config.toml
n_layer = 8
d_model = 640
n_head = 5
n_kv_head = 5
head_dim = 128
d_mlp = 1280
vocab_size = 8192
activation = "geglu"
norm = "rmsnorm"
norm_place = "peri"
norm_eps = 1e-05
positions = "rope"
rope_base = 10000.0
rope_fraction = 1.0
qk_norm = false
attn_scale = 0.0884
bias = "none"
tie_embeddings = true
parallel_block = false
extras = ["capped logits"]
init = "trunc"
init_std_qkv = 0.0269
init_std_o = 0.00672
init_std_up = 0.0269
init_std_down = 0.00475
optimizer = "muon_variant"
lr = 0.00753
lr_mult_o = 2.0
lr_mult_down = 1.5
lr_head = 0.0057
grad_clip = 1.0
warmup_steps = 200
schedule = "cos"
final_lr_fraction = 0.0
batch_tokens = 65536
seq_len = 2048
doc_mask = true
train_tokens = 894400000
steps = 13648
dataset = "wikipedia_en"
MLP neurons of a small language model. Each row is named by its layer, matrix (gate and up: input weights) and neuron, and shows model dimensions 224-287. Each number is 50 + 15 x the weight over its row's rms, rounded and kept within 0 to 99. A neuron's up and down rows have the sign that makes its largest values positive.
Before each neuron's rows, "fires in" lists the words (lower case) most often at its 100 highest values on Wikipedia text that the model never trained on. A number after a token or word is its count.

fires in: "number" 24, "name" 10, "date" 7, "history" 7, "abbreviated" 5
L2.gate474:36 34 39 49 40 56 54 30 30 67 24 37 24 59 54 57 29 38 65 50 31 42 41 56 20 75 67 39 61 50 39 26 41 33 51 81 45 41 66 37 61 38 42 71 37 59 81 64 68 49 38 53 58 75 50 55 58 35 22 71 71 47 53 29
L2.up474:31 22 53 19 59 40 98 37 58 25 46 60 60 32 70 49 40 63 62 40 35 35 19 54 60 44 69 27 30 51 53 71 40 73 70 47 57 43 63 36 42 24 45 37 57 69 30 29 44 60 48 32 28 85 42 52 62 47 51 55 67 59 48 35

fires in: "his" 44, "he" 22, "this" 12
L2.gate19:46 83 43 23 26 63 59 54 31 25 55 92 49 48 52 76 53 45 60 52 34 45 46 37 48 78 59 60 53 67 55 62 57 38 32 46 58 45 58 63 63 55 40 69 68 26 35 29 47 32 51 63 22 55 60 45 70 68 38 61 48 54 52 62
L2.up19:63 44 46 66 53 41 76 53 62 72 50 67 46 36 27 51 65 58 42 62 62 41 20 31 16 56 73 57 31 77 21 49 52 60 63 34 34 23 45 51 26 48 33 51 77 40 75 36 66 44 52 39 75 53 58 49 56 27 45 62 50 49 43 55

fires in: "him" 42, "himself" 11, "came" 6, "graduated" 5, "traveled" 4
L2.gate311:28 62 57 35 55 32 59 72 62 70 32 50 56 52 36 65 50 46 51 28 62 63 18 34 53 65 52 56 44 56 64 61 27 66 29 36 24 45 53 48 49 43 57 73 27 63 54 53 38 29 70 65 62 48 34 24 18 41 27 39 55 59 60 68
L2.up311:11 49 56 20 40 44 54 49 49 52 10 69 40 54 38 63 68 72 63 41 62 51 31 37 46 51 39 43 32 58 56 26 42 46 31 35 51 43 46 38 58 50 54 79 37 50 68 54 18 59 43 51 87 49 56 60 33 43 28 19 50 60 26 37

fires in: "two" 28, "three" 11, "four" 9, "six" 4
L2.gate281:49 56 64 52 82 29 35 46 56 81 30 41 36 74 47 40 57 55 50 41 58 67 62 35 45 45 50 53 52 64 53 45 58 52 64 20 82 63 53 57 37 23 36 29 35 61 77 76 36 61 74 21 48 49 29 43 47 36 58 26 46 34 28 51
L2.up281:32 61 54 44 83 51 55 53 61 58 27 58 50 70 55 52 42 75 43 44 59 67 16 34 35 62 32 28 51 69 75 47 30 62 34 65 44 63 65 47 54 46 64 53 47 51 41 64 62 65 50 34 45 12 44 55 79 55 73 39 51 31 54 54

fires in: "after" 47, "since" 14, "before" 12, "until" 11, "to" 9
L2.gate588:43 23 33 74 46 42 35 45 59 59 62 48 48 33 43 63 56 71 38 57 35 57 30 44 37 33 65 47 50 45 32 61 55 43 62 23 43 49 34 67 54 12 59 41 76 37 31 33 45 51 71 36 30 48 61 37 58 54 41 70 55 28 79 51
L2.up588:74 31 54 54 49 36 57 55 49 40 40 49 37 46 42 63 63 71 53 56 27 58 38 47 60 32 36 37 47 67 66 31 73 37 43 14 45 39 62 65 62 55 65 45 47 80 66 70 53 51 60 50 63 55 40 50 48 28 76 54 63 24 79 57

fires in: "to" 55
L2.gate662:69 27 57 51 49 38 61 64 76 67 42 47 53 48 40 27 55 58 58 46 27 46 54 42 61 67 39 42 64 46 63 33 58 44 65 59 13 37 27 50 54 44 61 51 57 31 45 41 39 51 70 51 59 35 36 61 56 53 56 46 78 43 37 55
L2.up662:64 73 43 51 33 68 55 37 59 39 64 62 51 58 27 70 40 58 59 62 40 54 26 26 42 38 22 85 74 47 60 58 22 14 33 31 18 62 47 38 45 34 61 83 53 80 42 58 48 52 60 59 44 29 44 46 46 47 62 50 45 33 65 54

fires in: "was" 47, "are" 18, "were" 18, "is" 6
L2.gate272:38 53 40 19 58 49 37 31 54 52 59 51 38 72 46 49 55 63 55 55 50 63 67 69 31 41 60 29 48 70 49 52 46 50 33 51 37 42 41 58 63 66 36 39 39 37 87 28 16 73 65 39 37 48 61 66 58 40 43 45 48 20 60 60
L2.up272:44 43 37 39 15 23 43 71 71 46 24 61 52 52 24 31 62 66 44 31 63 78 73 60 54 55 56 56 31 33 45 54 52 65 53 67 48 27 56 67 34 08 32 54 29 35 59 51 62 50 71 44 40 18 81 57 59 39 34 48 63 63 67 62

fires in: "officer" 12, "british" 12, "his" 8, "federal" 8, "him" 7, "military" 6
L2.gate1076:40 69 36 50 54 52 58 77 59 46 44 54 40 50 30 45 45 61 70 45 47 35 26 44 50 35 37 66 45 72 55 78 39 47 55 23 65 31 42 40 41 52 43 46 53 55 44 48 28 31 63 48 47 50 78 48 18 25 71 63 70 94 50 46
L2.up1076:70 51 38 56 45 47 36 58 42 57 39 59 22 31 60 66 26 30 50 29 72 61 45 60 49 34 47 55 70 57 66 69 39 62 53 39 43 46 66 60 44 67 16 46 34 56 70 41 42 56 44 72 28 81 55 38 46 56 71 46 16 57 25 62

fires in: "had" 28, "has" 17, "have" 10, "and" 9, "a" 5, "with" 5
L2.gate715:55 45 36 70 31 64 73 68 54 76 31 50 57 59 41 29 54 43 45 40 63 58 55 69 45 32 19 37 21 23 75 45 65 44 62 23 45 58 56 66 52 21 50 58 58 84 41 39 66 28 30 59 40 49 59 53 44 65 38 67 38 49 49 47
L2.up715:30 33 46 81 76 35 56 49 57 55 45 42 31 19 89 43 43 46 70 39 30 65 49 39 24 55 45 51 40 28 48 19 60 63 26 58 20 56 90 43 59 55 13 35 48 74 40 35 51 55 48 51 72 47 62 52 58 55 51 26 56 55 50 45

fires in: "an" 71, "anysio" 4
L2.gate452:42 51 75 64 54 30 28 62 49 35 22 57 54 34 40 52 44 41 39 62 60 51 22 43 49 67 51 34 59 45 52 72 49 59 53 77 39 41 57 44 53 74 61 56 54 63 65 45 33 35 48 55 64 46 61 31 33 42 40 42 50 79 63 63
L2.up452:37 53 25 30 61 48 38 62 43 49 41 48 53 21 47 76 20 43 31 43 34 62 55 52 55 62 72 27 68 73 43 60 47 35 46 42 28 50 56 53 39 71 55 51 26 56 90 55 49 56 54 53 60 52 69 32 53 48 36 58 34 67 74 54

fires in: "the" 84, "entire" 5
L2.gate891:22 62 51 18 36 60 72 33 55 46 68 54 57 51 43 59 62 21 35 51 41 46 44 38 55 55 64 80 87 82 49 73 27 38 52 27 31 40 58 25 36 13 53 29 21 35 42 84 61 52 38 59 31 40 43 48 37 45 60 54 34 33 25 55
L2.up891:31 50 21 40 65 19 44 42 68 45 52 37 60 66 28 63 40 58 86 47 43 44 47 53 52 55 47 30 35 64 29 69 43 63 41 39 40 80 51 45 77 43 60 22 74 52 62 55 67 38 26 47 57 34 69 46 62 46 46 34 60 30 78 48

fires in: "would" 50, "will" 14, "fr" 4, "friendly" 4
L2.gate1133:78 36 39 42 45 71 64 42 26 18 35 31 34 54 42 72 34 81 47 41 46 30 46 20 64 52 65 41 55 68 44 74 58 26 64 45 43 39 61 47 42 19 39 60 18 65 46 44 85 31 61 69 58 56 41 60 27 49 29 55 36 38 43 65
L2.up1133:46 69 46 48 55 58 36 28 49 17 34 51 56 46 56 23 59 58 57 48 45 26 57 48 23 75 60 55 57 49 35 68 57 28 62 40 63 54 52 18 53 20 50 56 23 29 50 49 35 06 78 52 68 32 62 37 46 46 33 35 50 53 56 42

fires in: "with" 59, "between" 17, "over" 4
L2.gate535:42 53 38 33 53 55 64 49 50 66 50 63 43 53 46 47 53 49 29 46 53 61 23 44 54 43 44 28 55 51 48 70 26 68 28 54 46 36 67 38 46 31 44 64 20 61 60 43 52 61 34 64 36 33 57 43 58 48 44 72 45 60 27 53
L2.up535:77 45 40 34 49 54 44 36 31 43 22 50 58 56 57 41 53 55 38 61 38 48 29 35 65 40 26 69 62 65 37 25 29 45 64 74 66 74 85 81 61 28 30 37 37 68 17 50 36 52 40 61 47 66 65 78 74 43 40 48 50 47 62 51

fires in: "released" 13, "records" 11, "isbn" 9, "digital" 8, "download" 8, "york" 8
L2.gate440:54 43 24 33 68 32 48 57 73 35 57 48 63 48 27 24 56 71 46 65 40 29 26 78 41 60 55 52 52 74 17 53 73 44 59 48 60 24 58 51 47 35 46 62 31 60 48 32 41 48 64 64 47 50 35 65 71 38 44 47 33 75 58 35
L2.up440:57 26 60 67 33 47 40 40 37 39 25 52 51 42 52 51 33 61 72 30 42 24 55 78 37 51 54 03 39 42 49 52 65 49 45 45 47 46 72 35 57 38 28 47 58 49 47 35 42 62 25 66 32 61 33 45 58 70 31 47 48 48 45 57

fires in: "work" 22, "worked" 16, "returned" 6, "language" 5, "business" 5
L2.gate821:46 68 33 54 39 67 55 14 16 50 50 33 67 55 63 48 48 90 33 55 77 62 64 57 57 48 45 40 52 59 34 65 78 82 53 34 24 58 34 58 46 27 52 63 23 32 86 30 21 33 50 55 30 35 63 66 34 56 43 63 48 45 69 41
L2.up821:56 67 54 55 34 40 41 73 34 53 73 32 74 63 48 43 45 81 44 47 61 43 60 60 49 60 70 56 52 78 66 50 66 74 52 30 48 55 54 67 63 35 66 56 22 34 67 33 21 53 48 43 52 59 65 49 36 65 47 55 23 60 53 45

fires in: "february" 34, "march" 19, "story" 4
L2.gate4:37 64 35 64 54 30 57 71 38 41 55 35 33 52 50 36 55 34 57 62 51 63 38 32 51 56 67 69 55 58 35 38 46 56 76 21 55 72 59 53 55 34 33 79 34 60 52 26 52 36 72 40 60 38 52 44 42 63 35 50 55 45 39 50
L2.up4:35 66 49 51 57 14 60 59 73 36 39 34 12 63 32 63 67 54 50 51 63 52 46 58 68 69 64 68 59 39 52 66 40 74 36 32 47 70 68 47 50 35 40 60 28 69 47 30 44 43 65 23 74 19 54 39 43 54 52 54 36 28 44 40

fires in: "june" 15, "april" 14, "september" 11, "march" 10, "october" 9
L2.gate293:42 47 33 55 34 57 66 34 55 32 63 62 23 55 40 55 61 41 53 26 40 44 55 40 27 55 59 54 73 37 28 75 71 60 31 65 78 28 43 55 54 52 48 41 48 68 46 63 65 31 54 60 71 25 61 58 59 48 33 31 59 33 49 56
L2.up293:32 43 48 53 35 54 55 49 46 59 46 38 44 53 35 33 43 55 36 46 41 83 25 37 44 56 48 63 55 55 56 44 53 39 44 51 61 48 55 26 57 57 51 74 59 70 65 52 60 42 58 26 51 32 57 50 61 50 29 66 80 30 50 49

fires in: "was" 42, "were" 16, "been" 12, "being" 8, "be" 8, "later" 6
L2.gate190:54 54 30 42 52 29 41 74 65 65 44 60 43 58 54 41 60 31 66 69 41 36 68 22 57 65 38 75 58 56 77 61 55 24 39 70 75 72 49 63 60 61 79 20 45 60 21 61 23 51 53 39 33 47 50 46 40 34 50 56 66 54 40 29
L2.up190:66 42 24 56 37 30 44 45 50 46 53 56 42 68 66 32 68 36 71 57 55 62 19 16 33 74 71 58 70 38 48 77 63 36 55 51 86 62 54 36 61 75 68 47 60 66 27 32 45 44 43 63 78 77 34 37 53 53 62 49 62 49 64 46

fires in: "until" 21, "after" 20, "because" 13, "through" 10, "due" 9, "to" 6
L2.gate1145:77 60 31 54 38 41 38 57 43 52 44 54 56 56 42 25 47 51 33 68 41 76 20 58 39 88 74 38 64 37 55 25 31 46 22 40 41 53 56 63 69 51 69 45 30 40 62 41 70 55 52 57 28 61 45 59 67 48 82 50 45 34 57 41
L2.up1145:52 31 37 47 57 34 45 43 63 44 40 66 47 37 83 58 30 40 67 49 46 36 81 18 41 49 37 44 59 53 85 59 35 52 51 63 49 30 59 51 25 53 57 72 55 60 61 89 47 57 73 44 62 36 59 56 47 67 58 41 47 49 47 39

fires in: "this" 52, "its" 26, "her" 11
L2.gate1046:64 81 34 43 61 39 64 62 66 64 41 47 62 63 36 60 54 52 67 55 41 46 42 29 23 37 48 63 74 70 69 57 41 38 44 73 31 59 67 61 59 61 37 43 50 37 52 46 48 49 41 52 11 61 52 55 58 52 74 55 27 47 41 47
L2.up1046:62 44 27 31 47 13 58 56 45 49 54 44 52 52 38 71 24 60 72 47 59 75 34 56 39 58 62 53 50 60 55 70 45 38 59 38 48 74 54 64 80 66 70 56 71 45 65 50 41 29 29 25 31 52 46 44 57 53 58 53 43 41 45 67

fires in: "a" 77, "an" 6
L2.gate1227:72 43 37 46 56 51 46 67 52 65 38 62 49 71 63 41 54 40 62 47 38 66 46 57 57 55 51 35 42 62 27 48 43 30 28 59 62 50 82 67 45 46 37 50 51 63 38 51 70 72 41 52 53 31 34 53 47 94 23 63 33 55 28 32
L2.up1227:56 50 39 46 24 21 46 44 66 61 48 55 29 43 39 63 51 36 47 28 29 65 40 59 25 59 38 42 52 47 33 39 42 29 49 46 32 44 43 64 59 51 33 27 38 43 85 48 48 65 61 70 77 41 59 18 64 61 66 36 63 35 54 58

fires in: "south" 29, "germany" 18, "russia" 9, "portugal" 7, "belfast" 4, "netherlands" 4
L2.gate174:61 30 45 51 72 55 34 37 44 61 33 54 52 84 74 55 60 46 67 43 39 36 49 45 30 58 80 52 43 43 23 53 45 54 44 32 32 49 39 38 66 49 48 60 47 50 44 23 72 49 35 22 30 33 55 45 57 24 81 29 06 48 57 34
L2.up174:48 23 41 70 57 40 35 57 60 52 72 59 29 85 40 42 67 47 29 46 62 56 44 64 52 42 54 49 55 47 26 62 73 49 45 34 59 55 47 34 67 23 33 75 72 64 41 54 45 27 21 45 09 35 63 36 39 61 38 65 19 47 39 47

fires in: "as" 64, "is" 20, "was" 4
L2.gate1239:45 44 21 63 56 65 33 56 38 61 55 34 60 25 64 41 47 58 53 51 51 53 39 48 84 63 75 67 76 58 72 58 27 52 21 38 35 18 52 52 46 47 32 76 37 50 45 62 52 21 39 49 44 59 64 48 42 53 71 55 72 52 29 47
L2.up1239:43 54 61 51 52 57 26 41 67 48 48 65 57 35 54 46 59 42 57 71 33 52 23 31 86 39 35 35 54 48 45 55 19 40 41 33 44 67 53 67 63 62 25 90 43 57 21 46 30 23 64 68 36 47 81 82 22 59 57 67 40 69 45 64

fires in: "been" 27, "were" 11, "several" 10, "be" 7, "being" 6, "become" 5
L2.gate302:47 58 24 62 86 55 56 52 34 65 38 31 24 66 47 27 52 34 43 44 31 39 35 47 41 51 49 34 71 55 55 73 52 35 35 60 48 73 57 41 57 45 61 53 56 64 67 63 57 41 41 50 71 42 48 33 43 38 74 46 26 59 37 41
L2.up302:56 48 33 44 57 41 47 67 30 60 38 54 59 36 67 79 80 41 56 55 47 67 56 57 55 35 71 61 38 41 48 63 41 50 69 53 35 44 88 59 55 44 37 56 42 43 53 32 58 62 35 45 64 27 50 60 60 53 55 29 31 58 58 06

fires in: "out" 26, "up" 23, "down" 14, "uprising" 5
L2.gate1263:76 19 57 59 51 97 51 42 47 48 62 43 40 53 45 99 51 53 59 53 57 58 42 68 64 35 85 54 41 56 74 57 92 56 76 66 34 77 33 64 68 46 40 61 30 41 60 73 76 48 55 49 67 55 59 34 67 34 44 62 68 55 50 32
L2.up1263:41 41 48 71 45 21 45 59 44 49 18 31 66 57 46 28 59 23 78 34 38 67 53 78 45 54 30 45 54 40 29 43 46 68 13 52 64 67 36 48 47 60 61 36 36 49 75 40 39 46 45 59 41 39 51 68 36 52 39 22 84 55 47 69

fires in: "york" 36, "janeiro" 6, "jersey" 6, "francisco" 6, "boston" 5, "kong" 4
L2.gate1159:63 64 53 49 71 31 72 23 61 64 50 44 53 50 70 70 46 44 60 50 21 59 44 83 68 60 30 61 46 36 63 53 50 59 59 59 55 69 63 41 43 61 47 56 45 32 53 73 55 65 38 61 67 59 49 52 51 61 61 32 62 60 64 44
L2.up1159:67 61 77 46 51 57 52 71 44 40 32 48 47 65 72 53 44 85 58 63 38 45 59 72 53 56 33 47 27 38 48 55 37 70 50 26 63 65 36 51 66 61 61 23 52 29 34 68 54 46 33 52 38 33 31 60 89 55 52 69 40 78 57 47

fires in: "his" 66, "her" 15, "their" 5
L2.gate1087:72 41 60 25 74 68 59 39 56 74 47 51 48 44 24 30 36 61 82 62 59 23 51 38 13 57 61 31 59 33 41 32 50 42 45 56 64 28 40 87 48 69 45 53 41 40 43 73 45 40 36 29 27 49 36 62 50 55 56 67 47 39 49 50
L2.up1087:50 36 45 40 37 56 71 60 49 40 46 51 54 43 46 42 55 69 67 48 81 56 33 41 47 26 75 43 31 39 53 44 34 66 56 49 82 65 45 44 53 50 55 45 37 31 72 36 63 36 70 62 55 37 37 48 35 33 49 51 59 43 48 28

fires in: "three" 12, "four" 11, "3" 10, "2" 9, "4" 7, "five" 5
L2.gate1127:68 48 44 45 57 36 41 36 70 71 57 40 65 56 46 35 51 70 37 68 58 57 47 69 52 27 72 56 60 58 82 41 37 31 24 46 64 47 44 64 46 45 53 37 21 56 79 16 82 47 34 37 67 61 73 45 50 11 56 48 32 37 53 43
L2.up1127:80 50 23 73 55 63 45 73 61 84 55 33 43 31 55 14 76 32 49 63 38 28 37 41 43 15 55 48 79 56 64 37 20 24 45 41 16 60 51 54 65 76 43 38 74 59 62 59 68 77 32 47 31 40 48 37 78 45 56 43 42 34 84 52

fires in: "1" 18, "3" 18, "2" 6, "4" 4, "17" 4
L2.gate718:29 42 47 57 46 52 73 38 65 64 27 38 36 71 20 40 49 23 55 40 56 44 36 08 28 44 52 18 53 52 39 45 64 55 41 32 50 53 72 37 72 87 53 34 50 53 75 18 60 53 24 62 58 46 52 61 59 18 40 55 43 52 49 54
L2.up718:23 63 49 56 40 67 84 45 48 59 50 51 66 51 54 12 47 35 75 58 43 33 57 47 67 53 52 41 74 32 53 72 11 60 35 56 44 43 39 43 69 39 70 58 44 42 38 42 62 49 65 56 25 37 60 48 69 57 41 47 13 69 42 44

fires in: "and" 88, "or" 5
L2.gate842:89 71 22 68 73 68 53 59 53 42 32 43 46 60 47 54 50 79 22 18 39 38 17 38 68 55 66 66 53 83 54 67 40 58 49 71 19 61 25 41 65 54 27 48 47 52 60 61 68 55 41 55 37 79 60 30 66 49 26 31 40 43 32 96
L2.up842:74 20 62 50 57 37 52 34 74 58 48 30 57 59 50 48 63 71 33 32 62 58 64 67 44 56 50 61 63 29 61 54 52 41 49 74 42 60 56 55 69 72 40 36 71 44 55 86 69 57 45 43 28 53 24 29 49 57 22 61 76 55 46 65

fires in: "and" 51, "macedonia" 7, "including" 5, "or" 4
L2.gate938:60 55 54 59 39 44 67 57 43 43 47 69 50 46 40 65 52 42 66 41 45 69 37 31 64 36 42 41 38 74 59 43 38 78 52 51 16 66 54 50 67 56 47 75 42 64 42 39 48 45 53 17 69 50 47 65 48 30 67 68 36 83 40 45
L2.up938:26 47 51 27 37 55 72 63 21 56 56 63 67 53 69 24 87 45 47 35 59 47 53 57 42 16 45 45 80 50 76 69 36 50 63 48 49 62 51 36 75 30 57 56 42 45 37 67 32 51 65 40 25 81 35 48 26 59 57 39 53 63 23 74

fires in: "he" 24, "as" 13, "had" 8, "was" 7, "she" 7, "a" 4
L2.gate271:53 45 49 59 65 48 64 52 51 52 34 42 44 40 58 28 40 60 48 60 59 41 55 64 55 44 59 50 56 58 28 58 35 53 32 52 31 39 72 31 63 65 34 53 21 27 26 36 79 48 56 41 69 60 29 60 25 28 71 29 42 60 49 21
L2.up271:19 89 38 86 45 34 57 85 33 49 46 48 52 46 54 59 79 57 55 69 40 45 75 54 33 51 54 77 48 66 38 52 53 54 46 47 31 70 40 25 48 44 46 43 46 26 55 54 34 46 73 72 79 38 56 47 43 38 54 47 54 70 44 74

fires in: "out" 22, "through" 19, "to" 9, "across" 4, "up" 4, "visited" 4
L2.gate599:67 71 25 62 27 78 38 71 76 77 18 57 63 55 51 62 60 71 32 42 28 44 37 39 42 62 53 70 35 61 19 68 47 16 26 56 43 55 62 64 48 64 48 47 50 50 49 24 31 27 50 54 60 64 29 48 64 33 63 46 55 34 60 77
L2.up599:54 58 40 10 72 28 49 55 61 46 40 56 34 47 53 62 37 49 40 38 85 64 69 51 56 58 59 46 47 51 50 64 36 59 44 82 48 29 59 37 49 53 64 54 57 45 64 50 68 46 51 44 58 48 48 71 61 36 28 75 61 39 39 55

fires in: "to" 83, "not" 6
L2.gate775:51 74 53 33 39 43 45 44 33 65 38 51 43 70 28 59 44 43 63 60 48 40 42 48 38 68 71 69 44 61 37 43 73 47 64 48 31 50 34 37 56 41 56 68 41 63 58 33 58 35 42 66 87 68 47 44 43 12 74 38 73 49 65 39
L2.up775:44 71 56 25 65 53 48 40 54 81 59 57 19 46 24 74 43 44 54 61 23 45 26 75 05 57 59 49 27 64 28 38 39 55 54 46 39 44 49 66 72 54 66 21 46 59 60 56 55 27 62 50 64 36 54 69 63 36 46 58 45 16 33 55

fires in: "several" 28, "many" 20, "major" 10, "various" 9, "of" 9
L2.gate684:40 48 46 32 74 62 22 59 59 62 35 50 56 42 71 74 65 42 37 56 34 74 47 60 38 34 45 39 65 46 65 60 40 62 60 41 39 49 46 57 61 32 54 46 64 38 69 39 34 71 54 60 52 63 76 38 48 53 65 67 69 39 56 32
L2.up684:53 36 39 06 51 63 63 50 46 47 49 68 54 47 44 52 68 52 44 59 42 47 34 63 44 23 42 46 54 62 45 64 40 55 41 67 68 59 58 52 52 55 47 76 62 61 48 43 41 36 58 77 37 48 50 33 60 50 27 61 35 46 70 65

fires in: "in" 30, "during" 12, "at" 9, "of" 6
L2.gate952:43 39 49 68 80 71 42 57 23 50 27 51 53 78 69 39 39 55 61 39 44 54 58 52 49 50 48 53 77 65 43 51 52 63 49 02 17 59 55 44 41 77 69 31 59 56 25 20 46 38 48 52 57 60 61 47 69 45 69 45 26 52 44 49
L2.up952:51 58 59 73 47 42 45 68 78 71 19 44 36 38 46 02 56 52 19 21 60 69 35 61 48 54 66 37 51 39 42 47 70 24 74 45 39 40 80 38 92 33 60 37 53 63 23 80 56 41 36 41 25 26 36 66 17 74 61 55 47 61 73 66

fires in: "as" 36, "including" 35, "included" 5, "with" 5
L2.gate445:43 61 71 61 60 38 57 45 41 17 31 26 42 83 42 57 73 36 56 26 62 77 40 47 53 31 13 59 59 25 70 54 50 54 58 51 51 62 49 57 63 44 18 56 60 70 38 42 57 52 32 50 34 53 04 54 33 58 70 57 60 91 26 69
L2.up445:59 35 62 72 60 51 31 44 47 67 58 17 49 44 51 71 58 61 63 67 17 60 31 67 47 61 37 38 78 50 33 34 50 44 61 56 42 60 48 42 70 69 46 48 29 81 48 44 41 35 45 28 33 45 27 74 82 38 40 37 55 58 61 36

fires in: "has" 22, "have" 19, "year" 17, "later" 9, "day" 8, "had" 7
L2.gate441:30 51 34 58 24 47 37 32 38 70 57 31 73 49 46 41 83 60 53 52 53 60 31 67 41 46 26 41 18 54 31 53 22 52 72 40 31 70 52 68 45 48 53 60 55 45 62 68 15 44 52 46 42 41 26 31 48 55 47 57 57 38 44 39
L2.up441:77 60 79 61 79 36 57 78 91 51 64 59 30 44 35 55 78 69 64 75 61 36 58 68 31 53 49 48 38 61 15 35 44 41 76 47 57 38 58 75 36 36 68 50 36 60 48 40 67 61 33 49 43 27 57 51 63 66 75 29 58 69 38 48

fires in: "in" 42, "stadium" 12, "during" 11, "research" 4
L2.gate480:62 59 36 57 39 49 24 35 48 38 63 47 70 75 50 58 79 56 48 15 24 90 49 53 49 43 18 49 96 83 46 23 56 18 37 23 37 60 83 51 37 57 40 42 53 31 27 50 67 49 35 72 52 47 73 56 73 80 38 85 54 32 35 48
L2.up480:80 41 50 83 47 41 84 19 64 75 46 84 27 42 81 38 59 43 68 56 09 38 47 81 59 75 28 39 59 63 90 34 25 44 46 27 62 26 74 56 61 30 45 58 83 14 66 44 43 65 46 31 56 59 55 76 56 44 73 62 22 26 31 60

fires in: "his" 22, "their" 19, "no" 7, "your" 5, "her" 5
L2.gate109:42 51 39 55 76 73 72 51 45 53 52 41 53 50 60 86 47 46 60 36 57 63 41 54 30 48 47 52 60 42 72 49 37 40 46 51 45 23 54 58 53 43 33 46 34 70 66 20 77 35 42 61 68 41 47 34 67 66 45 71 48 68 37 55
L2.up109:61 36 13 56 54 56 60 41 40 51 22 54 64 70 49 52 35 61 58 50 38 29 53 63 38 52 65 43 55 43 95 71 61 67 60 46 30 59 67 60 53 51 51 46 49 70 57 64 69 43 88 45 46 54 59 51 46 52 54 59 83 76 62 45

fires in: "to" 32, "of" 24
L2.gate163:51 51 28 31 30 57 68 63 27 54 44 70 41 61 67 52 56 16 46 66 55 56 71 31 49 42 52 38 27 56 38 54 42 71 40 35 51 55 51 16 47 47 50 69 40 27 35 42 66 58 59 84 56 80 48 59 51 45 40 64 67 40 61 51
L2.up163:74 23 38 50 42 52 42 65 42 84 23 67 49 56 37 30 73 37 28 40 71 50 47 26 55 35 59 53 57 69 57 58 71 58 33 46 63 25 45 49 59 38 74 49 45 43 41 62 53 65 62 64 34 62 57 34 54 57 46 55 61 75 61 53